Part of a small language model's weights.
Size: 8 layers, width 384, 6 heads of 64, MLP 1536 tanh GELU, vocabulary 2689, 15.5M parameters.
Training: a variant of Muon for these matrices, 834M tokens.
MLP neurons of a small language model. Each row is named by its layer, matrix (up: input weights) and neuron, and shows model dimensions 192-319. Each number is 500 + 25 x the weight over its row's rms, rounded and kept within 0 to 999. Numbers have three digits each.
After each neuron's rows, "fires in" lists the words (lower case) most often at its 100 highest values on Wikipedia text that the model never trained on. A number after a token or word is its count.

L2.up1274:490517476507542494468481555550525519511505486479494473481537515479520514515546548510524498490517517477485488477520494513506474441499471482535492474493475565468495499471467520472461465457520523526516534527486504515454500512458458476513482557524495484512479488491503471559443501435510479471488488484469484470507499554473515458513491521530508470474470482505488524507485527515489475495512
fires in: "over" 33, "on" 21, "out" 7, "overview" 4

L2.up507:527484498504452518463488520504450477513502509546498497503505488489461495498515500508511522509509532527511465514512501555515507455497478510509496521477458451477500455486493470513478476529467466447486501527497431463482522491529536521490470523502472535483484508526521488494474525522510498534495532525549540530525523475479517500512477501507440523507489516457504470478502500515544491476519
fires in: "people" 20, "women" 18, "children" 16, "those" 13, "woman" 9

L2.up1234:494507467499524490521520511529458494533434427509478539503470504501505476493489523484484493561483527507463472449522516524506496510486515502500494495534461511513460531511448502455490560505522515520469512528545475483478559488479489485506498501484478492507522493476444511483475516524510526504519500495499522488470534467515514466514498479490511528514474524491517470501512538536437489481471
fires in: "of" 32, "to" 9, "from" 6, "bogey" 5, "boer" 4, "into" 4

L2.up150:523484491506483500440425497484498500487534523492469509488556453507524489539508487520532485527515519530495471500479462503496514515464521477501514536449487516535471503475492512498505479492521530503455486499482522504512523521492508486493482479446471467516537472505480560516497545526488533470487506473533500538529487494549548511470499464482505539450479547514505476500459454471494521498481
fires in: "is" 30, "was" 9, "a" 7, "section" 5, "south" 5, "of" 4

L2.up219:486508488516544479513464509466533481518474511464499512502472495497468525541478520512494496475515466514494532478501499471510483540518536466500499501510468516503509479513501490484532481459548522440488515486516500500476505523485516515520516512471461476509510505491496515494504491494506456511534466486501562476488507468511515498520498499503514482460489516535486488503521487459492513546505
fires in: "in" 32, "of" 22

L2.up102:522521519511527516539479516509500534525461502489501489475483498533497547461470506535499508482495471514498553531549482519507525541531527528462498517480474491481519458456475529501469527514485511458548503460551521454501458544502550453542510524479470496531512486465521505519469504466485501552487508501473462536502495477532463487483478513548524476506506514548515501464524458511474529507524
fires in: "of" 39, "in" 26, "professional" 7, "for" 5

L2.up1229:509474494478472485524497450528499497519546542475517486512543493510549499514466459488525476502510499477503489510494481508494500509506497475493490474472486513521452501474535460466516513512473532476515504502506486475495476519511500474543533537551533490486523523496475523548488502514505530487494491430491478487530526522483523502484470486509532508484496498463521524505519523463512517490492
fires in: "an" 62, "some" 9, "any" 6

L2.up1041:488482497549501494475499538498479484541487505528478485453470479471521499492538548483505536506475509524487494489485477495473538501513446476498523477508483495485511515488508516443505513436460500482484490479504516506526459478480480518537497480493521517487499484501519515476528524451506499471520481467454537544486495483512535502542529466479527451460522484489503483485474476435482492466499
fires in: "of" 40, "to" 31, "in" 6

L2.up1121:480479508511528529509491484500537502491474490470467477521532508496564474483500480491485494529494533528517549514527465515438511541549521541491447522513470515477510490491541525462527513490468505445559533505475546518466486501500515479517514526517497466517503517468518459548519491506515482511494504460474537501517537493497485475464531473455481481492481516517486534515462470467455510528495
fires in: "in" 45, "of" 8, "professional" 8, "a" 6

L2.up23:491490490500500476507495502507522469509469540489531576465496482479475474513505505480532514479508521538526469561524465466493467498520511512473488565505528495537501466510510469498458456491481491507478508520513474470469449487526502552441480502472496471501485515512471476492469495574485551503530505470481511449561482513489507477518522501513522486491504482491465476541498504486503463494478
fires in: "it" 26, "her" 15, "women" 9, "them" 8

L2.up301:467500498537545508502458508521495544513495520485530495519453449466498508464491494522496495457461550511523529507513497497478487503484537561502504479482466509511501537467540514539478479459517512492523478494524516546542486489529485489496489493511507503506511536518488474557508513504487479468501476498498474509486531505486483507463489464493497496489504470484515474514461539511507521487475
fires in: "the" 36, "all" 13, "nevertheless" 4

L2.up424:512502481544522530471530462486476495517465520522513500527522507515483480483482488518471536478457468492503457491499519522480494538459508488537492519519479499493501485474487528450526481501491560479466506510446515512531518507501518488487482549477489487507478501472490521496499535512481476510466491470555479488492502531517531506532483474543492483503524505523514504514472488504494524538465
fires in: "1" 37, "round" 10, "second" 10, "front" 7, "third" 5

L2.up1309:505515502527497474520467536485464486484507499495481501516505532504507536518502498519541501506432508505491466518514499494502458513479473540494493472485516490467469472539510524483506483478483465508519521490523541483503516451483530497507484483494495491504474499534477516526524513526488520487442520475525508527548515545536467459466496493470491525550500490461524499467501524478558468504502
fires in: "win" 21, "at" 14, "won" 10, "received" 7, "attended" 5, "attendance" 5

L2.up924:510466491518510501497567485548481464458466482491469576492468508535512520423485461530477515521534495482476489483496488512467464518517474455517452526510476509489471497552501515496491466494497512504516461477526496475495517489494508500485497485487516439506503507488528535480507540510479514519517455519466489510468490466502496503519491522538529504486515504511529499568524487496500458520482
fires in: "is" 57, "was" 26, "now" 4

L2.up497:491489518532499500509520545506561490496508524481528463416481473546505483449518461485510496521532529492505456484512468506548463540506495526515520489460530496460484496524509500516526508455443493541478477500535508501473508487527526520515466504517541537504465542485487495505497501495493541455517507528498543471473498490506527520441501494521503545522504492461493512464526471470535502472497
fires in: "of" 46, "much" 8, "ultimately" 4, "more" 4, "even" 4

L2.up1282:492497527515470503527482447504524563508523520505502530523506501533475461473532513478521492515514514514502522497532530516499453511503460500504447522509467528534522454443503529507491495468491531514482434516484520534528502496512524524519521466467504453512462502485522513483468449495506501491527524494495521477482512511482492512537479455517529527451500555530532487530522504502509520467522
fires in: "not" 28, "they" 9, "never" 7, "t" 7, "dragon" 5, "nashville" 4

L2.up840:519474505516541478463483517505495504483496541500555484507502513526541480505479485473460492491483482505492520512505462499514504512467495460511496516524522500502536490512523470509508518497461465478528498484506514503452503510476512482541489522490528491500526470491485521492501493515509474520497510491477508483520474499517480467474493479464498524501472519511482501508466478508533452481512
fires in: "for" 53, "on" 9, "after" 9, "abu" 5

L2.up1301:507501533501529486534511532497503500477525471483457551491504469492483499480543486487491533470517521471467473468528497541510527529488535480481498530508499515511488484488485529528491498498563494508519456519502439526475508458529513461521526515448513457471483480517529508506523534543502505529540483498491521502539488478484500486446494525521497472541464478474500461460484486544494518592462
fires in: "of" 36, "bishop" 4, "captured" 4, "emirates" 4, "constantine" 4

L2.up740:505469495503528514554480502554485518504496534515533492524487484448528502494524518512482488498498498484446492489498454522458515512492451548474454533478489499521485492461476498497478447548537500477497483459514478475501502528517470465503530467500516508496515506482463479551483460489492515515540479498501481478497504516488519560491486470491490486500480542511473513494483539466492469505509
fires in: "the" 51

L2.up1117:465467479459525492458504527482498493529497443469490491496494513475521503570532490515495433520504497529524513503510516486493485455479504482485524509511512515512485523478479498467495490506507480501512491483464471520448496475519543547495458544447480517546464508491456508514517469473483503451530544482463571457532494525495495462463504439495525499503496453493481519531510505491472451463475
fires in: "a" 36, "miniseries" 7, "over" 5, "anniversary" 5, "overview" 4, "under" 4

L2.up608:502473496505514513480512541512486514438502483498517503505510476482514544480479483495487511501492476456540485491546482510503526538460532492527435480482485474521487511497513462489492514519497496463544492496524484492476529535449499510526485520488493557508497507472465586489517488556489512506527487479458507497513507497503484529484490511558521512501523473493511477438474500485488419525477
fires in: "of" 59, "oh" 4

L2.up804:501492469494511490516520476489547477536472485511528513538513564519482552499498504500496597494526530507496492507525472477566504544457526498518503499526539501531490521446500518479547539509525491507480504489506489464544507544545482513454458491517496505486517531533440477485507530521492500496474519474490517485516518527509463543482546496520477474543497508504482455517487519520483504478538
fires in: "that" 50, "prendes" 5, "away" 4

L2.up196:487506502469480517459536515501476526501487495450462458483535519469524514522475523467502520507501485471533508443482501537522502547521489513506464499500510479494483504470513509517510502496486496499509541470513479474508480484486539510479476496508561494518475501511442491486451561495484537522532504494517490465547505505547520542539516510525529491487494516475550548499503520516514478474491
fires in: "that" 40, "when" 20, "if" 8, "while" 6, "whether" 5

L2.up1257:478505515499524481481477516479529501544529513493490524475546495448520499484497511468497511478530497515512479505487463496459487509484487562446519531490458493504508492481479492500515493549460467516499511490527474470518452495530519540499494466475498504479495510500503550500468493519476511514531506512427499473534528476533457510512519506504481482460524467538530482498536520508497495504513
fires in: "when" 20, "and" 13, "to" 9, "initially" 6, "until" 6, "since" 5

L2.up1327:496499533526534482496495497488498524505515490490535496457479496540536502498533477491462508549468498486474517514511478548544514506495495511508494531479494517476498487482522463470512518541518464528496550513526475542470504495478481522479525498514495491490511518504507526489522471510501498552503474456483524447500553517516492492503496518481536525511494498457503442493522488499546527505517
fires in: "him" 15, "it" 14, "up" 8, "such" 8, "himself" 6, "her" 5

L2.up457:497472496537471487500518496551474489541522487515500487519478518468502493509512478472481472497465548533437507451500535469505544497483478484465509456535455519505513473504505476498515498484525512498495512512480511488488461518508491527508520478469532485490482487500486474495534538534453481477528513502509540539512529530508497487471491480492484481467498530527536495506514513503522479503489
fires in: "to" 43, "with" 28, "by" 6, "alongside" 4, "into" 4

L2.up1054:517510451535564461549538466515476482524527514491491529509487493500475494487545461498496516481480472477464473493515524548505499485515473556506487482508521490502517515483503551498486479477461476460488482486527505520480486513472479511516535489420528487471471507456485486511474497506500501524511492486467478471491483481444523536515458444491476509510480501519532504493503497498489522503447
fires in: "not" 28, "t" 16, "to" 14, "never" 7, "helped" 4, "nevertheless" 4

L2.up556:488517534542523502483533545557520478486507477525488498499497485492475487515496529520556514493501521516512490474534512506520506512514455461532508515494489534497519500491494544465486497499457483467486531505533478499499498478463478488550497475511545483499506484477477475520493502453554516489501468457474482490493541515515493465504493463464523497457454512504500487526463473506499476471521
fires in: "on" 42, "of" 23, "fighter" 6, "lighters" 5, "plastic" 5

L2.up579:481495494499517525506532498435455496492497516493480479508479569478493484549518506444480452507497509487513523503529472528540462480522504475517491489493491475473522564490530473561540495495514465497517514496478500515497465469519486507539484494493517495473497492490487499476495501521514475455512534460526526483538490518496454470512497505511489474465490482526491506491489537502528540505501
fires in: "or" 33, "of" 30, "than" 6, "to" 4, "as" 4

L2.up316:463489527497486517518553516524485514548511475534493491507524483493521506519507476524485480530495543513506497496434492480518499510493505486508508506507429512487501503443514523490496481490474503480481506511514576466480470500523528496537446480510520528531493515494462517492506524481493505516473506476492484501530541505476479522462466478477522489475484518476468484570497484515493480499499
fires in: "a" 77, "an" 11

L2.up270:516456522520504516455488449483494514516507502480520447494480490504520509494471473506472513542482504506492503492500516511499500506525459517567441542488477492463501473508513505486471477472460461485476498492512488473488475507494526490447502458520507484535515547518490474452520496501524513494534479512487506443562513492502514473477529516537488447453495499462525494486492551484499493511485
fires in: "when" 36, "where" 27, "how" 7, "whether" 4, "while" 4

L2.up1222:517462491483484495528457549484475456535448536486473470519460447529492501547469477480537523522504470503482494486514479528491505511508526529548456466520479516520503458480485518470544495534534519468493481496543495439491484484466459469538497497483490508517543516521464477510455461521476538503503543453524502471522495539513474478508497485459510493496452492557495518570498515518518451475466
fires in: "on" 37, "during" 18, "at" 14, "in" 5, "to" 4

L2.up755:504449511514536482493502507528531481508526502499485515510511511516494521486494486537486531489526502513485458477530499485525527495456510519511497517535523509449471509472534504485456522474528503463481476477467457514520493538505472508460490477485506507490526515489450488495511516514492524475517509509534542482489494487502516448510555531476474484518521517482520462490507547492477485505534
fires in: "that" 14, "known" 13, "such" 10, "same" 7, "formats" 7, "atmosphere" 5

L2.up192:452528497482489494455501491567493480522484532506473503505490466512520443494509512529532490528505460489515460489486501510526510492523550457492459484472494465526545509561486505519516476489558472488512529470534471498487522515482510482479474514488462477475481497489507529491501512536524464513491493474492522512483527512446465529482448501518455530525434553480488521559499508479482530463492
fires in: "of" 76, "representing" 5

L2.up542:503496488485497445477543507545528501504478519484477480504483552515451499422524472529521535486473499470507522516505463490488470521472486490522518487486515549491522535478553483473499505479498477564481456471501487487474515496498506527464541488448486518467549489498480517494488474464497499519492523523511494503476431535516492501487531476495509480523497488500456448513501539492496510464508
fires in: "of" 17, "following" 14, "using" 6, "during" 6, "overview" 4, "make" 4

L2.up458:464475519471458509440486491546477531496491492478479527490482505522523468530488528512510452489502481516527508503490523472467490486512509517536530447557499514488507459463531508488462449552492469521493461503472526508536472522509502472449508479491478499465508483522505481497532466552494488493517500480502473500468459498490496521523517511510500524467513506488528494501511559502509538503457
fires in: "as" 64

L2.up1481:514468474487519499529518454494496579485489413506549493508491533523467478553519554479504476520495480544479489531487499540521487489467453521530498508493529524460457513512499503528480498544475516529473532519505495500506459524479525504496495518512492499510509519496462475495525522498540473487516517478517523520486481495490537471501525488480464501509473497483464430516507511497520535495505
fires in: "to" 34, "of" 18, "by" 11, "on" 9, "in" 7, "between" 7

L2.up837:487514488498542481528482498532457518512507534498503460536525502447475454537499501531496536510506473510528501526476483516509495527480491482497514510468557539520515497480497506538509494499536515507521511498499527491489449516501479484523488572549528504561484482496489495523511508525482497516483472505509551512499515494521478479496502493454484545468498456503511457492481518516522507497490
fires in: "in" 19, "of" 11, "for" 7, "to" 6, "assistant" 5, "commonwealth" 4

L2.up704:457487488554472481522513500509532499505475510489498509470533523505480497467533527488511517540546535513505492555513519491487485498510460523501516489498509501507497490497443514516497479479490477456542474491494454525497510480489539431510521535536484500489517498530512473514548516479523489535493521521528504502496493507491498508476543482478496507506498545508495502517540483511456471520462
fires in: "of" 41, "s" 12, "mathbf" 4

L2.up800:516471517507489480522501495509545476482493516510488512458511468496533495472500525510535487487463538509496473506429494517497488496539492468493513518489515482504528530522445500474521521508523488505489514507541480496482468522456505553498495532494506450532554516491549472489504470485469499476460499481466512505497480520528445497507509492516516526567483497491485554487533508464501496481500
fires in: "basketball" 14, "baseball" 14, "of" 14, "pilot" 4, "folk" 4

L2.up734:537462494509476510520516520511499500494509514504459562486496492481467503553526521479500515569455501529487442519529504511490522504488470486525519527529535460491534518481495462454490531459496510500508512546507458541520491465488461461525510489505495509528521508513482496558506468484516489505522513467533501508479474501515504526478468482502495534578511513512506517474508493506451506502484
fires in: "to" 27, "of" 15, "training" 6, "from" 6, "for" 4

L2.up494:493502520485520508510509533513452507520480454522491529531508493479518481478454534513487499493544515519490499499484483488474510488526433496482505445480519512501476478492496467493518478558520478453458480546528474491487479509527464523526553500499486528477467478502496534501535488457548516526532500505459494487461541530508552514510472488559492495537479496495450507486508513516535507494482
fires in: "the" 22, "as" 13, "to" 11, "quickly" 4, "stating" 4

L2.up1355:492503494478457494449482526528541510517518563470535482524554539536518499506522484493482518523450496495524485515492514498492508538483509501474507448461493515502513488512499524516469519526494477533460528523499485504474478464472502511494530492516487499504514514491500515517496504532483499469528525514515518494497494506492517490470483508518470502439504487488526536472482528474513542462511
fires in: "when" 19, "which" 16, "as" 11, "that" 10, "because" 9, "if" 7

L2.up708:504463536505535533522511475504509483465548492502453469474463506481508503509528506477504501480481551465458535487504521487479507526492491476503468527487536502480496496475500425517480450497469509505525494480514473529477510545473459496538573495499519547495480485487529534429527496535505505467471480450519504495490507467511479474499472537498521465508476500500507449487506475488491523518465
fires in: "of" 72, "better" 6, "atmosphere" 4, "and" 4

L2.up736:527500504522487501466490473502501490531550511485476505489484460519520521453448502526534443556463513515500493479539515509500531451489470496504512553520532501537514483439501495504508498495523469481492533473489501505502430479488479464519497527486447506492514516488509440536490518504506464541511470462453500493546495485511538551511464514512520512478488548504529468485461510526534490495492
fires in: "of" 19, "by" 14, "with" 9, "and" 7, "as" 5, "on" 5

L2.up231:525478512490509531468491486488487527497503488449504450510501515534528487485498518539510534454459517499519513489475487540506489513471516478514564535456492538537497516483476488489457503481484487536521518518475482483481516481497471461505511518495496490495549517525502534485526488478455483495510516471509479496523524505518509468503510507499514475489493469514479467506476491520495513533487
fires in: "by" 65, "after" 6, "for" 5, "thus" 4

L2.up366:490541511458541472501470454531485530471531483475508491512494474495523502531537508508495511461497509493522494489495551504505480460522495494491477465493468498489518466526512523520483507515488531485504492523501528507502507499501501509550518513492468529480487502490481491515528565560500480531497484509501499480466547485512556489464478515510477532446530515469519492480511544509499527471484
fires in: "an" 61

L2.up381:522524455509481498488490503507484515504493489473541493484490488537505470539484510539482511488526537535511511430530491562501471537451467532526491506507481498518486474527498533537477503458480518521506510510545483529468444516465504458467480502509499514487476525444464465519539508474473525512476479496486514511468502469501549505511520520495503514436537523523529466517474521471536490511473
fires in: "of" 21, "most" 20, "first" 8, "best" 6, "only" 5, "in" 4

L2.up1520:535475511487501523454504464512487533517483523512483498508521472484470512490510501465529477486500474505461497503513505464497478443494493520517471467482505507490488488506449540521525509500503501490500497473500510506481516508476518484534525464515504473458520502532476475468493523503511471494510495552506523520505487514511468496497483488521463506496464518508460497487502445511485550515498
fires in: "or" 25, "and" 13, "premier" 6, "to" 6, "opened" 4

L2.up397:478484506485481486481504505504500499527584479485483502506502509440516554492568503514471514534484545453519499482511505499507512544506465503517492491519470473503506491478477493533527488503498482477526520474508537505538487479513491509493460534489512485536497473499488484486510495518483524539552472541481531508512480487527504483468527531515507482502498494546513508494527485480480469516465
fires in: "that" 56

L2.up228:479487508529507496495457481491449494487547480487484476490518553505495516487539496497488466517508491497510507556528490550489484520518489476482469488500493526474486474510538486515489538452482437504475490483493522548509468510512500469509493505518488507457526473526485497493465471490513536483521476468521525480521550511535469510512520519526484507512502516452470483510487509508520473480491
fires in: "after" 16, "of" 16, "following" 12, "such" 12

L2.up934:515513532485505533490494509498479473510474476507511512509507495493463490468488489520495507492481464512499493488507471480560499511528510489523470497462507488492469486453510445475491537499498495465477500503477468482482507466526493472487525480500517540493538495502510480479541526481502517492496452411504441523520526533496529490493452520503542494503459500463494478505513537491531511506485
fires in: "for" 18, "as" 15, "of" 11, "over" 7, "in" 7, "to" 6

L2.up1197:477526479568518481540517482509548488470502559455488505521531530526527510496502450458516526485519503473492504486551491516501523484534481493510520506467486548486511502478534459483512508543488509479503505476496494507488488473514482499471485545471524501534513485522532536484532488494482544508529557461449477474493490513484535480491508501523497554513504535485533489497530491524494518491449
fires in: "during" 30, "after" 14, "suggested" 9, "despite" 6, "from" 5

L2.up1429:458526538495510502523533512541499519534454489473521485521510492518480473436533513468541480485502503501507507540528469568567493485466476502479500533556479485482501505465531526499472478505521484489497509482497471490511466469503511531508487532493469486462463488490500494506504505494516532545494464455489445520521500502551486525518501524533503471512530495525505525455509475507495503485481
fires in: "following" 11, "after" 11, "with" 9, "during" 9, "to" 8, "in" 6

L2.up1473:457470453556474519489489517477458483486509516515512527488471533500512490463491529491562493489527521474504480517509519517513474490514473526530495510526528530528471453497476521520469481496472524491483534518514487525542470489499533490477538473501497480541486546525534484493514543456510511517554500495466480519485478526463529528476510521495498495497498473464528476529505491478507518513480
fires in: "only" 14, "these" 10, "itself" 9, "both" 8, "of" 7, "also" 6

L2.up907:475465531443492504518531490448504519533476510494529506503515454504452545476506485524528514510498510537530486523503479523522510495454541537466535523546472483522532473478483496482522514535463503509498468516524494522527473522497526480483502459537510518493492477482515471550482481500481519528490530479500492470541518493505534486482532515492524457498530530472488440528509450535521536480496
fires in: "it" 69, "these" 4

L2.up651:540489527474535481504560486501513449463483566472486531488485487504503484457510515473493509504499509470530508492510465539491506484492545513509521524468480524525479470495551510458492519521485444502515472497527483484542496477486479507462494505479530509536488491491473495508499506516513541514583495473514487474538527524513556526513466471545505474483509515519512537528534522490518467490445
fires in: "during" 25, "of" 18, "after" 18, "end" 4, "years" 4, "since" 4

L2.up1489:526521498506531541484469525494540472514510510499484485486473490520501487485520552467507488498563452469460460506496479504488538480510517487481493522495483510519552487520534486493482489507504478531484513456498512492495521528523507487523526461504496511566525497506519500462500449463464510498533547525496531517506508520498573472550495493516550546500542513526481504521505447513470465484486
fires in: "in" 17, "25" 13, "26" 10, "27" 7, "24" 5

L2.up1302:464525510487462481507514504500497489503500494518487450441527534507529519487491497536520507534487476463488428525460496518547480542528534502526488524495546542482489502467528458515511470513506468523501562463448487476518500529484473509502535501499501486470540516483522560480504494508499454517548503515474514538458424518512539516528496500522492502490461521504510489523506492487520442477479
fires in: "of" 34, "as" 8, "norway" 7, "in" 7, "moving" 4

L2.up974:492482474518541506497505499525467487516529502468535484487504523481513503467468513538522506491453522517453499462456467468514468489485481456559468540528519487527520557486504483528506483519490505513451502508477547462464504488531494519499506504505466478512498486476509499491490440494477469475497466530478494537531569564477553453508469480498483488535506481493510529476517485465493481551484
fires in: "february" 12, "march" 11, "november" 9, "january" 6, "december" 6, "august" 6